{"hidden_size": 160, "num_key_value_heads": 2, "vocab_size": 4096, "hidden_act": "tanh_gelu", "norm": "layernorm", "tie_word_embeddings": true, "init_std_qkv": 0.0268, "init_std_o": 0.00525, "learning_rate": 0.00145, "max_seq_len": 256, "max_steps": 5292}
MLP neurons of a small language model. Each row is named by its layer, matrix (up: input weights) and neuron, and shows model dimensions 0-95. Each number is 50 + 12 x the weight over its row's rms, rounded and kept within 0 to 99.
After each neuron's rows, "fires in" lists the words (lower case) most often at its 100 highest values on Wikipedia text that the model never trained on.

L6.up157:38 55 44 44 40 77 51 64 68 42 39 45 29 64 41 43 53 69 78 61 47 44 40 57 50 39 64 34 50 37 52 44 57 39 49 57 68 63 45 53 44 41 41 45 53 63 39 44 40 45 51 54 23 51 52 59 58 52 61 46 49 41 58 60 57 66 50 74 56 60 33 74 28 62 40 77 51 55 50 63 49 43 61 51 31 37 65 29 44 56 54 30 47 81 45 58
fires in: "as"

L4.up233:34 55 57 49 42 58 56 59 43 28 36 51 66 55 53 65 45 68 68 53 59 50 51 49 60 44 40 55 45 58 41 54 68 51 63 39 61 57 19 65 36 33 42 39 50 56 69 54 50 68 32 27 57 40 55 47 44 56 50 58 42 30 44 55 60 43 40 52 45 22 52 60 37 58 53 56 50 64 46 43 53 60 61 57 46 68 52 61 41 54 49 48 52 41 46 66
fires in: "her", "also", "being", "his"

L4.up547:32 53 71 53 45 48 62 67 29 32 44 45 46 74 41 63 41 57 74 57 44 55 58 59 59 53 63 38 45 52 43 61 65 30 43 52 73 54 15 60 49 46 29 28 63 38 52 35 46 39 65 40 42 38 43 55 47 77 47 43 52 49 46 53 53 55 44 53 54 43 26 46 55 59 33 54 69 51 54 39 47 47 52 56 65 40 49 31 34 62 35 34 67 43 36 48
fires in: "which", "where"

L2.up609:58 66 67 62 42 44 45 36 29 54 46 66 52 51 46 56 37 47 33 84 51 44 41 49 38 57 49 54 40 41 48 52 49 52 59 63 56 44 52 51 30 47 52 39 56 50 75 58 53 45 27 43 66 31 27 51 52 37 42 82 37 59 69 64 51 61 57 54 29 44 60 44 49 56 21 57 46 32 38 59 36 40 58 51 63 62 35 47 59 59 48 52 21 56 41 61
fires in: "his", "s", "a"

L2.up95:36 76 55 65 38 74 53 56 58 55 51 59 54 44 63 51 58 20 63 70 44 56 45 96 40 35 59 46 67 57 63 40 45 38 58 57 36 51 55 44 46 47 40 28 51 54 56 44 53 53 46 41 68 29 27 40 85 55 51 49 48 41 61 48 54 47 49 33 42 32 54 38 44 59 49 51 60 42 66 70 47 50 50 55 46 66 25 53 49 59 45 64 50 63 46 54
fires in: "born", "died", "years", "occurred", "rotor", "out"

L2.up167:31 63 23 68 55 67 41 49 39 56 45 51 52 51 56 71 61 31 61 34 33 60 49 62 61 61 36 79 53 45 55 49 70 58 41 61 67 64 50 30 55 36 46 65 41 42 42 50 53 63 50 37 40 47 35 60 54 79 63 31 49 51 28 54 53 66 52 34 35 59 48 45 29 67 59 45 33 42 66 37 67 47 37 49 43 58 62 26 35 39 41 75 79 34 49 54
fires in: "there", "married", "it", "chronology", "seen"

L2.up282:52 59 40 51 49 54 43 53 67 58 52 32 63 37 45 57 56 34 45 47 52 61 38 65 27 46 48 43 46 61 42 52 40 38 54 28 43 63 39 41 36 35 48 49 37 51 52 52 57 47 38 36 67 52 29 62 50 56 53 37 43 47 57 43 64 78 63 35 48 52 50 46 36 50 47 74 27 41 48 69 64 42 72 52 62 61 39 22 59 59 32 50 65 46 37 61
fires in: "one", "died"

L2.up384:64 55 33 44 39 69 51 31 59 53 66 37 48 56 39 56 52 69 41 48 33 68 52 36 32 28 53 56 47 74 69 67 56 39 65 32 48 44 46 49 58 42 55 66 70 45 43 44 47 55 48 45 54 43 37 60 49 54 45 53 63 52 66 62 47 46 66 31 37 38 65 66 56 44 50 56 45 44 42 69 62 35 59 61 31 50 45 39 60 41 42 38 40 42 35 53
fires in: "can", "to", "would", "before", "may", "not"

L2.up218:64 57 64 63 38 43 64 31 54 54 50 49 50 27 46 79 44 51 54 69 56 57 59 55 49 44 62 47 48 59 42 29 55 36 40 47 40 54 57 48 39 19 42 50 55 86 40 63 42 69 54 50 51 49 49 56 70 46 29 37 30 44 49 50 58 53 56 36 55 60 44 50 50 69 53 49 51 34 65 53 76 37 40 56 39 41 84 40 54 32 55 80 72 30 28 56
fires in: "an"

L4.up94:55 45 39 56 36 50 38 59 61 51 61 19 44 59 50 65 60 43 44 46 57 44 80 42 30 39 66 57 40 42 55 63 50 43 64 64 53 55 49 55 51 50 47 60 34 57 35 32 45 56 43 40 64 54 37 61 49 57 54 62 69 49 72 47 52 41 39 45 36 47 62 57 54 67 53 45 50 19 46 62 57 47 33 50 35 52 38 49 40 65 41 41 66 31 60 71
fires in: "can", "would", "to", "may", "did"

L10.up610:73 47 47 68 46 50 42 61 45 50 67 40 32 53 37 72 56 51 49 38 40 50 50 48 32 40 62 57 58 51 42 58 80 58 46 54 47 28 27 34 60 35 20 55 49 50 27 59 39 49 56 41 59 45 43 43 53 43 36 36 72 56 42 50 56 65 66 26 55 39 56 49 42 73 44 78 54 50 38 41 69 50 61 66 63 53 43 59 30 51 60 38 50 47 57 66
fires in: "on", "under", "announced", "joined"

L4.up539:47 58 46 71 39 41 64 42 41 56 41 55 34 44 49 26 51 52 39 38 60 60 23 62 49 48 54 44 53 67 63 62 65 38 66 53 76 36 42 46 46 54 70 63 50 50 48 41 36 70 52 70 53 37 38 52 50 57 60 41 44 56 24 47 48 50 53 37 50 47 61 27 42 43 25 79 39 47 60 26 63 37 72 54 39 52 31 48 56 67 50 38 38 55 39 73
fires in: "on", "with", "000", "out", "under", "in"

L8.up234:59 49 59 62 50 42 45 50 53 56 67 36 41 24 65 61 44 45 44 64 41 45 52 54 46 40 42 46 56 46 31 36 69 44 37 41 63 27 52 50 47 38 35 67 57 61 33 47 43 54 57 65 69 38 40 46 65 45 59 56 30 53 54 57 46 43 61 56 49 64 54 74 59 55 41 59 49 64 62 22 52 46 55 51 69 59 49 60 46 38 30 64 69 26 55 68
fires in: "an", "analysis", "score"

L9.up459:25 50 26 47 44 69 30 63 56 45 61 40 55 51 45 52 54 64 49 41 46 67 64 48 38 27 62 44 46 79 76 47 50 48 56 70 43 52 54 33 45 54 45 54 51 58 66 46 45 71 48 48 48 62 53 53 38 50 37 53 56 46 49 43 61 70 25 38 44 34 38 78 45 56 43 58 52 40 48 43 52 54 67 64 29 36 43 31 66 45 53 59 54 54 45 60
fires in: "to", "also"

L2.up174:61 43 33 61 54 65 26 50 34 59 39 43 59 67 40 51 37 47 59 48 50 53 68 39 48 43 36 73 45 57 49 51 57 39 52 41 52 50 49 38 62 54 63 66 41 34 52 38 57 51 30 47 51 46 27 52 58 84 85 40 63 49 51 66 54 63 42 51 22 39 63 44 55 55 46 40 48 23 41 66 63 47 52 61 36 48 49 36 39 33 41 59 61 50 28 58
fires in: "first", "little", "ve", "likely"

L4.up3:49 64 68 51 39 62 68 52 57 57 58 48 49 31 54 81 41 49 46 60 64 57 47 81 53 46 32 51 56 62 35 29 58 52 21 40 48 58 51 48 48 37 22 50 72 48 53 48 51 57 66 42 55 36 45 52 43 44 47 66 34 50 77 53 70 33 36 56 60 21 50 54 55 60 43 41 43 57 48 78 53 61 09 48 38 42 53 45 55 49 34 45 40 70 46 46
fires in: "born", "secretary", "died", "details", "activities"

L4.up481:77 69 44 55 42 49 34 43 51 52 55 55 36 42 62 49 39 41 55 44 46 57 50 57 41 39 58 63 45 45 57 64 55 51 55 66 50 71 56 44 40 62 36 61 28 57 46 50 35 61 22 46 63 67 32 52 62 46 58 53 52 62 53 61 57 53 46 27 41 38 35 36 49 36 29 56 47 36 42 24 57 36 51 56 47 28 54 57 18 51 50 58 75 53 42 53
fires in: "under", "on", "upper", "over"

L4.up285:52 48 57 48 51 58 33 33 35 54 53 51 31 43 62 54 53 43 37 37 47 44 40 72 39 61 42 74 35 58 37 41 36 49 58 45 52 47 46 32 49 57 35 50 83 55 54 49 46 67 72 45 74 33 31 60 53 69 48 26 44 41 25 43 54 71 47 44 53 25 42 59 43 57 49 64 50 44 60 34 51 50 83 44 56 60 65 35 45 66 42 64 50 40 34 63
fires in: "one", "released", "for", "him"

L2.up105:67 68 38 47 44 60 47 37 54 56 47 40 69 45 30 56 45 41 48 38 39 50 50 35 38 35 57 61 62 66 59 44 59 44 63 62 48 50 28 36 43 54 58 74 57 64 58 45 57 61 33 35 76 44 46 61 45 65 53 59 66 48 50 58 54 65 29 54 38 52 53 59 52 44 49 59 43 24 58 68 49 20 54 56 62 66 37 43 63 41 36 54 60 58 24 48
fires in: "not", "may", "just", "ve", "thus"

L4.up578:45 66 73 57 41 69 59 71 56 46 44 58 34 38 51 48 62 31 56 47 40 50 40 36 37 60 47 62 39 60 63 54 61 38 65 47 42 62 24 72 66 55 55 54 47 26 45 62 45 60 60 52 52 28 29 57 47 54 20 41 52 57 39 59 58 47 56 68 61 30 57 63 45 40 52 22 61 79 33 61 45 38 43 41 37 56 54 45 51 55 56 51 42 41 38 49
fires in: "and"

L2.up430:40 35 45 62 49 56 43 49 60 53 63 56 32 44 64 47 47 53 45 61 61 70 59 44 59 36 42 33 45 61 39 73 54 70 56 39 72 35 63 61 54 56 45 64 48 63 54 40 41 63 39 41 39 36 49 74 59 54 40 32 43 55 36 53 69 34 76 42 57 40 53 50 47 58 21 34 43 39 80 44 58 37 57 52 36 45 42 47 41 47 43 63 48 40 40 63
fires in: "in", "on"

L6.up83:47 59 50 62 52 55 52 50 31 54 55 64 41 38 53 40 46 62 48 33 44 54 43 40 35 35 30 56 33 42 64 45 59 40 33 26 67 58 62 33 51 61 43 68 52 60 47 34 45 56 35 44 43 48 51 67 40 47 37 27 46 58 64 44 65 66 53 42 66 29 52 35 28 56 40 39 57 66 53 43 58 60 64 39 65 25 48 41 45 47 40 66 56 62 63 63
fires in: "on", "for", "download", "under"

L2.up144:41 44 50 55 43 52 60 25 74 62 57 54 41 35 50 52 62 46 49 37 34 55 60 33 43 41 60 50 46 83 28 57 53 35 61 57 40 57 45 46 37 49 64 76 57 50 50 33 45 55 45 49 49 37 35 54 38 73 64 42 24 36 50 54 46 30 53 52 57 42 65 69 32 61 65 57 44 38 62 45 57 39 67 62 43 42 30 30 48 51 63 59 47 42 43 56
fires in: "who", "they", "newspaper", "train"

L8.up216:40 59 26 64 24 71 48 48 52 52 64 35 39 72 40 89 58 52 56 50 67 51 70 52 36 38 61 68 44 58 68 57 58 44 61 49 77 43 44 45 46 58 58 55 44 42 37 35 44 59 42 47 63 45 36 57 59 51 58 67 41 57 40 66 43 54 49 48 39 48 45 51 31 53 37 42 22 44 70 38 56 49 44 45 20 44 42 44 43 51 59 56 45 36 32 63
fires in: "to"

L4.up74:66 56 53 53 35 54 44 56 27 45 57 56 70 47 42 67 53 56 38 49 52 59 63 45 52 60 61 51 51 62 53 56 48 33 24 46 63 21 60 49 39 34 39 64 42 53 37 62 55 43 55 48 42 49 51 44 54 54 63 69 39 59 59 58 44 69 63 32 39 43 48 57 41 59 38 48 44 16 36 70 42 40 23 43 31 21 74 45 52 55 48 61 61 40 55 55
fires in: "of", "these", "your", "our", "multiple"

L4.up637:64 26 39 38 29 32 50 61 65 51 76 49 43 40 65 63 58 55 54 62 30 52 51 49 30 30 50 43 53 34 48 67 59 44 50 40 45 54 56 54 50 31 43 61 56 93 47 43 51 41 38 51 61 52 59 66 33 47 37 34 42 44 49 38 62 52 52 63 68 54 41 50 42 56 29 41 60 58 58 48 54 38 62 50 69 48 54 44 51 61 49 69 35 46 28 53
fires in: "at", "do", "no", "received", "as"

L2.up414:50 52 36 45 48 56 27 46 56 60 55 61 51 35 46 60 44 48 53 65 46 46 36 46 26 69 61 76 59 43 51 49 56 70 45 61 67 60 30 44 41 49 37 57 65 83 62 53 50 63 66 58 70 39 44 41 27 94 36 44 53 37 53 57 47 58 44 39 35 49 43 66 31 68 57 51 38 22 44 54 51 25 28 50 47 46 68 27 64 57 46 67 65 47 37 52
fires in: "it", "them", "no"

L4.up78:28 53 43 45 47 77 66 54 50 60 60 88 42 44 55 53 31 55 40 71 44 53 46 41 53 42 57 57 33 55 60 61 58 24 54 44 72 44 45 45 36 39 46 68 65 39 37 51 42 46 53 46 46 36 60 63 57 48 48 72 56 35 55 65 65 35 47 61 48 35 37 72 47 64 22 49 54 63 38 60 65 65 33 37 41 49 43 54 54 56 47 53 50 43 62 53
fires in: "april", "september", "august", "after", "july", "before"

L10.up477:30 69 43 37 58 38 62 33 54 60 56 44 60 43 38 57 48 52 35 35 27 45 51 60 28 47 54 59 42 63 51 47 59 41 59 55 56 35 50 29 24 37 47 50 44 50 50 45 39 53 52 50 46 35 34 32 55 52 16 34 57 52 38 63 65 59 50 32 70 20 42 49 55 64 58 81 28 43 72 54 55 28 49 56 56 64 48 52 42 56 49 38 52 35 39 49
fires in: "had", "would", "they", "has", "have"

L6.up281:55 51 43 74 32 44 70 51 60 54 48 63 59 33 50 38 34 40 42 36 32 50 64 74 42 52 58 58 44 59 60 48 70 48 31 56 55 34 54 42 40 31 50 47 84 54 42 28 46 58 62 49 51 30 47 53 56 50 50 60 55 53 27 55 39 56 72 72 71 40 76 61 49 39 35 56 25 48 51 61 54 49 43 44 50 59 33 45 43 63 47 42 35 31 33 49
fires in: "has", "had", "having"

L2.up45:32 49 23 57 57 34 37 45 40 55 50 42 46 46 40 53 38 67 54 71 27 59 46 37 42 58 63 68 27 56 70 46 48 62 56 38 44 45 49 43 29 63 45 77 54 62 56 63 52 46 37 64 43 56 46 57 58 70 64 28 62 46 29 47 62 66 54 47 39 50 58 60 51 54 56 63 42 50 26 23 38 35 49 42 54 55 52 29 56 56 43 52 87 28 55 51
fires in: "there", "which", "what", "whom", "that", "it"

L4.up483:55 59 37 65 22 65 66 39 44 55 60 52 50 35 51 25 38 69 49 54 45 51 47 52 28 42 51 51 32 68 42 55 50 26 65 58 62 43 52 48 48 23 52 68 52 29 30 36 44 60 32 57 35 47 32 41 47 51 51 38 42 46 72 63 54 40 57 29 53 32 53 60 62 59 39 62 48 30 45 66 76 60 54 52 50 35 49 41 71 57 51 58 46 43 32 66
fires in: "after", "following", "began", "before", "started"

L4.up110:57 57 53 54 37 66 55 56 67 48 59 63 49 46 47 57 48 53 51 56 61 60 41 54 29 41 48 56 41 57 56 62 56 51 65 36 54 46 43 29 40 45 54 59 63 62 58 27 51 52 43 51 61 58 26 60 45 67 48 52 39 54 45 36 52 45 64 31 40 64 50 74 45 47 33 56 25 38 53 67 71 26 32 53 57 50 59 53 61 53 47 63 32 43 37 64
fires in: "to", "no", "his"

L2.up387:65 64 34 64 41 46 51 39 59 48 54 55 38 47 43 58 50 38 39 52 35 61 61 33 21 31 60 54 43 46 59 66 49 65 69 56 46 49 38 37 33 60 52 57 59 48 46 48 51 74 50 47 65 20 38 58 43 61 44 60 58 57 52 66 57 50 54 61 47 19 68 38 51 53 50 68 50 37 49 66 58 33 38 62 41 43 33 32 64 51 45 45 30 63 40 71
fires in: "and", "ultimately", "eventually", "likely"

L2.up78:52 55 49 24 46 52 63 55 47 54 58 55 35 51 50 35 45 69 39 45 46 59 37 54 41 40 52 38 53 62 54 55 51 45 57 26 65 32 55 40 53 48 49 68 52 62 45 52 47 65 41 73 43 35 44 60 46 58 58 29 58 53 37 45 61 60 57 31 50 32 55 26 36 53 41 69 43 67 26 50 56 37 73 47 58 53 63 52 65 53 49 43 47 61 38 59
fires in: "during", "after", "when", "of"

L2.up341:58 61 23 53 41 72 21 62 55 53 65 51 54 58 62 51 59 42 46 43 46 53 48 29 39 49 64 53 41 59 59 56 50 52 46 44 41 68 29 48 49 31 53 67 47 36 36 42 48 45 49 15 57 44 29 56 42 71 56 59 29 48 63 52 60 63 56 43 45 37 52 59 61 50 44 53 42 33 60 47 65 46 58 67 50 38 27 33 58 50 45 29 64 47 53 56
fires in: "not", "subsequently", "officially"

L4.up602:51 55 72 39 59 49 42 49 50 51 46 38 52 44 42 56 34 52 73 51 49 44 59 64 48 72 62 21 26 39 47 60 63 48 57 63 75 56 50 62 46 56 60 27 62 53 56 42 99 35 46 45 42 49 41 50 60 68 51 43 43 41 48 48 54 62 45 51 58 66 67 64 33 61 46 49 57 61 36 59 46 49 56 69 49 48 67 64 39 48 30 33 55 49 49 59
fires in: "her", "its", "herself"

L4.up317:47 40 27 44 47 37 52 63 49 57 57 39 32 41 50 57 48 61 57 63 47 65 69 45 46 57 30 42 36 65 56 58 67 39 60 56 95 42 67 69 48 41 53 75 32 49 39 47 48 47 70 48 46 30 46 33 61 50 45 30 46 51 41 53 62 32 70 38 55 51 54 71 70 49 39 33 27 48 73 46 50 41 69 48 42 44 56 35 51 60 61 46 43 37 63 56
fires in: "in", "during", "with", "john", "and"

L10.up155:62 55 32 82 37 41 51 46 41 58 42 58 21 51 40 48 41 43 54 37 50 45 71 33 27 44 66 62 50 49 55 54 44 64 80 61 57 55 35 32 48 55 53 47 35 44 34 55 30 62 46 52 41 32 50 62 53 50 52 30 69 52 33 66 48 55 41 55 54 37 49 66 58 71 33 55 29 33 53 29 41 32 56 37 62 36 29 50 50 54 42 61 53 47 46 73
fires in: "it", "that", "of", "end", "time", "out"

L6.up509:59 46 39 68 51 18 52 42 63 63 73 61 52 42 54 38 63 23 31 24 56 60 32 24 30 39 43 47 40 53 34 42 78 33 69 50 51 32 42 38 34 49 56 47 43 57 52 62 40 46 69 41 49 45 56 57 44 60 52 40 43 38 43 26 68 51 60 30 66 48 51 71 55 49 27 53 43 41 46 55 45 33 53 49 53 52 38 48 62 58 59 65 61 51 59 70
fires in: "it", "not", "dispensation", "there"

L2.up193:50 61 45 71 42 46 50 50 73 57 58 25 45 34 59 68 45 45 58 51 50 52 50 63 54 46 19 48 39 52 51 27 59 54 39 53 73 42 54 54 61 27 48 51 66 79 47 63 39 46 64 27 69 39 29 48 50 50 44 55 24 55 69 53 60 47 51 38 48 45 49 66 56 80 24 44 39 23 54 51 58 39 45 65 56 41 56 46 57 58 51 59 40 37 55 59
fires in: "such", "with", "an", "via", "patient"

L10.up262:66 81 24 55 32 52 47 24 35 51 56 31 51 44 48 54 30 62 64 52 39 53 62 43 28 72 59 51 47 58 56 67 56 44 47 65 49 59 40 28 32 50 29 57 32 57 45 58 31 52 26 51 48 72 43 38 52 57 41 72 46 39 56 47 41 68 60 29 68 69 43 60 39 61 65 56 32 60 55 39 67 28 34 49 65 43 41 38 47 50 60 45 49 42 23 47
fires in: "it", "he", "which", "the", "she"

L2.up198:71 51 36 62 47 52 60 45 35 53 56 49 45 38 44 56 38 51 51 61 62 58 63 53 41 50 48 55 49 23 45 53 63 58 44 49 74 27 47 41 30 31 42 58 50 55 63 75 51 26 55 54 54 44 45 60 58 58 54 51 44 55 58 45 50 65 70 34 44 52 58 61 48 66 29 66 34 44 37 53 47 22 18 67 43 22 49 37 49 68 59 65 43 50 37 57
fires in: "new", "your", "commercial", "its"

L2.up379:62 67 48 59 46 49 74 59 63 41 50 48 58 42 61 48 74 48 43 45 30 59 36 56 52 63 64 37 41 47 54 46 39 50 57 38 46 56 42 50 30 70 37 45 49 56 44 63 58 54 44 45 53 32 55 60 67 43 37 40 62 63 49 77 54 74 51 39 54 37 70 36 55 50 54 50 40 64 61 60 40 43 32 50 44 69 38 46 54 42 28 58 51 54 50 58
fires in: "years", "place", "work", "workers", "teeth", "worker"

L2.up28:70 54 58 54 49 33 49 18 38 51 52 37 42 28 36 55 41 46 45 60 39 51 41 63 49 42 27 41 40 65 42 47 66 66 24 43 44 39 41 45 51 36 34 38 75 60 48 68 45 47 31 50 59 59 36 59 57 51 36 57 37 64 59 71 58 57 61 66 68 34 49 40 38 40 38 41 43 70 51 48 65 30 67 58 59 61 53 46 41 27 43 53 51 51 31 63
fires in: "year", "second", "third", "an", "first", "years"

L2.up130:64 57 27 38 35 38 47 37 48 59 54 64 34 38 69 43 56 34 31 29 40 67 45 56 49 43 73 53 43 46 50 91 55 66 52 56 58 47 55 32 52 58 29 54 48 55 32 54 40 46 27 39 44 38 43 63 49 46 62 44 44 48 57 54 80 49 67 57 54 27 42 52 43 56 15 59 43 45 57 38 48 29 49 42 48 47 47 53 28 40 52 50 60 46 63 60
fires in: "under", "on", "by", "bye"

L2.up182:65 54 41 61 40 48 76 44 57 54 65 52 48 36 55 71 57 62 61 56 54 53 47 50 09 52 59 61 50 39 53 74 58 54 60 52 33 37 36 30 44 38 70 53 50 59 72 61 56 47 61 52 72 39 24 46 44 55 31 58 38 45 36 58 41 50 51 43 29 45 54 45 38 60 45 83 47 43 30 63 47 42 21 54 43 48 50 23 57 61 67 62 60 50 25 56
fires in: "her", "his", "your", "s", "alessandro", "herbert"

L10.up356:46 48 40 69 39 41 47 53 58 56 48 43 34 39 63 68 41 24 45 76 36 58 49 55 41 36 48 52 68 35 40 54 43 41 49 81 48 60 34 45 49 62 55 51 47 53 46 35 49 69 52 62 30 52 52 72 52 67 47 66 28 40 40 73 56 41 29 52 45 47 54 47 57 50 40 26 44 65 61 50 51 30 74 40 40 70 52 49 44 45 42 66 33 45 43 47
fires in: "as", "became", "and", "become"

L4.up51:52 62 34 53 23 34 65 35 41 49 52 55 41 32 46 47 40 42 66 57 47 62 46 34 65 42 63 51 41 59 66 23 52 50 31 51 38 73 39 55 46 62 53 41 51 69 72 43 53 42 36 44 63 39 39 65 31 46 48 70 45 63 54 46 52 34 35 63 33 52 40 34 54 58 25 43 62 26 26 41 69 40 64 47 39 64 45 39 66 55 66 41 57 43 32 50
fires in: "on", "de", "county"

L2.up87:53 53 39 50 44 50 39 40 63 49 55 36 47 45 44 61 45 40 65 47 47 53 37 59 24 42 47 70 54 55 50 51 44 50 60 63 29 33 40 34 34 62 46 51 64 44 40 50 53 58 55 46 74 33 50 53 73 69 61 28 64 36 64 50 63 59 51 22 34 40 64 75 54 56 69 52 66 47 52 51 33 43 58 53 36 55 53 36 81 51 52 61 62 54 50 55
fires in: "there", "them", "year", "it"

L9.up427:52 54 39 39 39 71 55 42 52 50 65 29 42 48 70 62 46 48 45 66 33 43 53 48 48 55 65 41 43 51 50 44 69 49 55 66 62 58 58 58 41 78 41 69 57 52 40 47 41 61 66 52 54 37 47 54 60 52 43 39 74 51 55 41 48 63 20 41 78 17 41 49 68 48 44 49 74 51 50 48 68 58 65 27 67 73 31 46 35 64 31 61 36 50 35 47
fires in: "on", "at", "after", "atom"

L10.up145:44 60 29 56 55 54 50 33 48 54 51 56 41 28 62 38 32 36 59 39 58 58 48 66 41 40 57 67 48 26 46 50 49 56 55 62 56 73 45 60 40 56 61 59 53 38 47 50 42 54 20 46 63 32 39 50 63 46 40 33 48 38 62 61 44 50 44 57 56 60 54 46 63 55 55 40 51 51 57 48 69 51 72 47 63 56 49 25 41 41 27 23 73 76 24 46
fires in: "years", "time", "rest", "life", "end", "summer"

L6.up124:63 58 37 37 70 35 60 54 51 44 48 17 31 60 55 31 37 61 56 46 27 36 66 19 44 64 84 61 61 35 46 45 62 62 52 53 72 45 40 53 48 51 28 34 51 43 22 52 14 42 32 31 38 48 36 50 62 58 49 23 40 31 61 51 57 55 50 51 52 66 41 42 31 45 33 58 43 58 43 50 62 55 42 56 29 51 58 69 50 48 55 47 49 68 46 57
fires in: "on", "reaction"

L2.up213:64 49 35 60 47 58 45 52 43 62 44 51 50 52 46 55 41 31 73 44 47 60 36 47 70 55 44 47 60 57 52 28 57 78 52 60 46 53 50 37 38 59 53 44 36 57 39 55 46 50 34 44 44 56 62 58 59 46 53 51 34 46 44 37 59 54 12 56 41 41 43 69 39 65 38 31 63 41 61 33 54 37 59 51 55 64 47 50 53 60 56 63 43 54 42 46
fires in: "at", "on", "slovenia", "km"

L9.up216:56 58 44 39 28 46 51 42 49 53 45 59 58 61 52 42 57 47 69 44 59 58 36 51 41 51 54 70 34 40 54 43 56 59 45 54 52 42 41 51 42 62 56 43 48 72 49 67 52 41 45 49 54 51 48 35 37 37 49 39 43 45 49 60 59 69 49 37 58 43 56 57 27 46 41 31 52 41 34 62 56 56 47 32 36 42 27 27 54 58 50 72 34 67 31 54
fires in: "november", "october", "april", "june", "september", "may"

L2.up154:47 72 48 65 54 40 55 41 45 58 48 39 38 48 43 35 63 51 61 41 52 69 21 56 36 66 44 36 66 45 22 60 47 65 53 43 41 52 48 52 42 54 44 58 44 51 60 68 55 69 49 57 57 50 44 59 57 52 27 38 48 50 42 68 53 62 43 32 60 23 66 06 39 45 49 73 39 61 43 51 68 48 41 48 54 45 45 38 23 30 47 56 52 61 30 47
fires in: "work", "record", "play", "recording", "worker", "workers"

L6.up276:45 63 41 44 55 43 49 44 46 55 68 26 56 59 63 44 52 37 56 55 33 48 26 43 37 53 51 53 31 63 59 57 58 44 55 58 56 35 53 48 37 50 60 73 60 18 48 36 48 74 53 55 48 46 49 40 62 54 43 50 64 42 44 36 51 57 41 23 55 57 35 45 52 41 86 67 32 38 40 41 51 43 71 45 39 57 50 33 44 53 64 45 52 26 50 55
fires in: "who", "they", "he", "we", "there"

L4.up519:62 45 45 42 51 14 37 39 67 42 63 37 46 36 24 44 64 33 51 47 53 57 32 69 35 44 56 56 41 59 49 38 61 62 49 54 29 31 33 13 32 54 36 52 63 65 60 54 59 52 60 26 58 42 44 48 69 66 45 46 68 65 56 76 59 57 34 40 59 24 54 51 44 34 53 67 45 19 46 63 57 40 56 57 52 30 47 31 58 58 47 51 45 45 44 62
fires in: "one", "each", "him", "teams", "college"

L8.up436:48 50 43 69 47 36 47 61 59 56 63 50 48 49 54 46 56 61 51 46 53 57 57 49 44 31 50 54 44 53 65 65 45 35 55 44 43 45 45 35 51 59 61 75 50 47 41 37 41 52 43 26 61 28 40 83 67 56 63 51 47 55 37 51 51 66 41 33 57 54 42 38 16 53 19 47 45 52 52 24 45 55 81 44 56 45 48 54 44 64 64 63 38 41 36 61
fires in: "a", "in", "for", "over", "about", "on"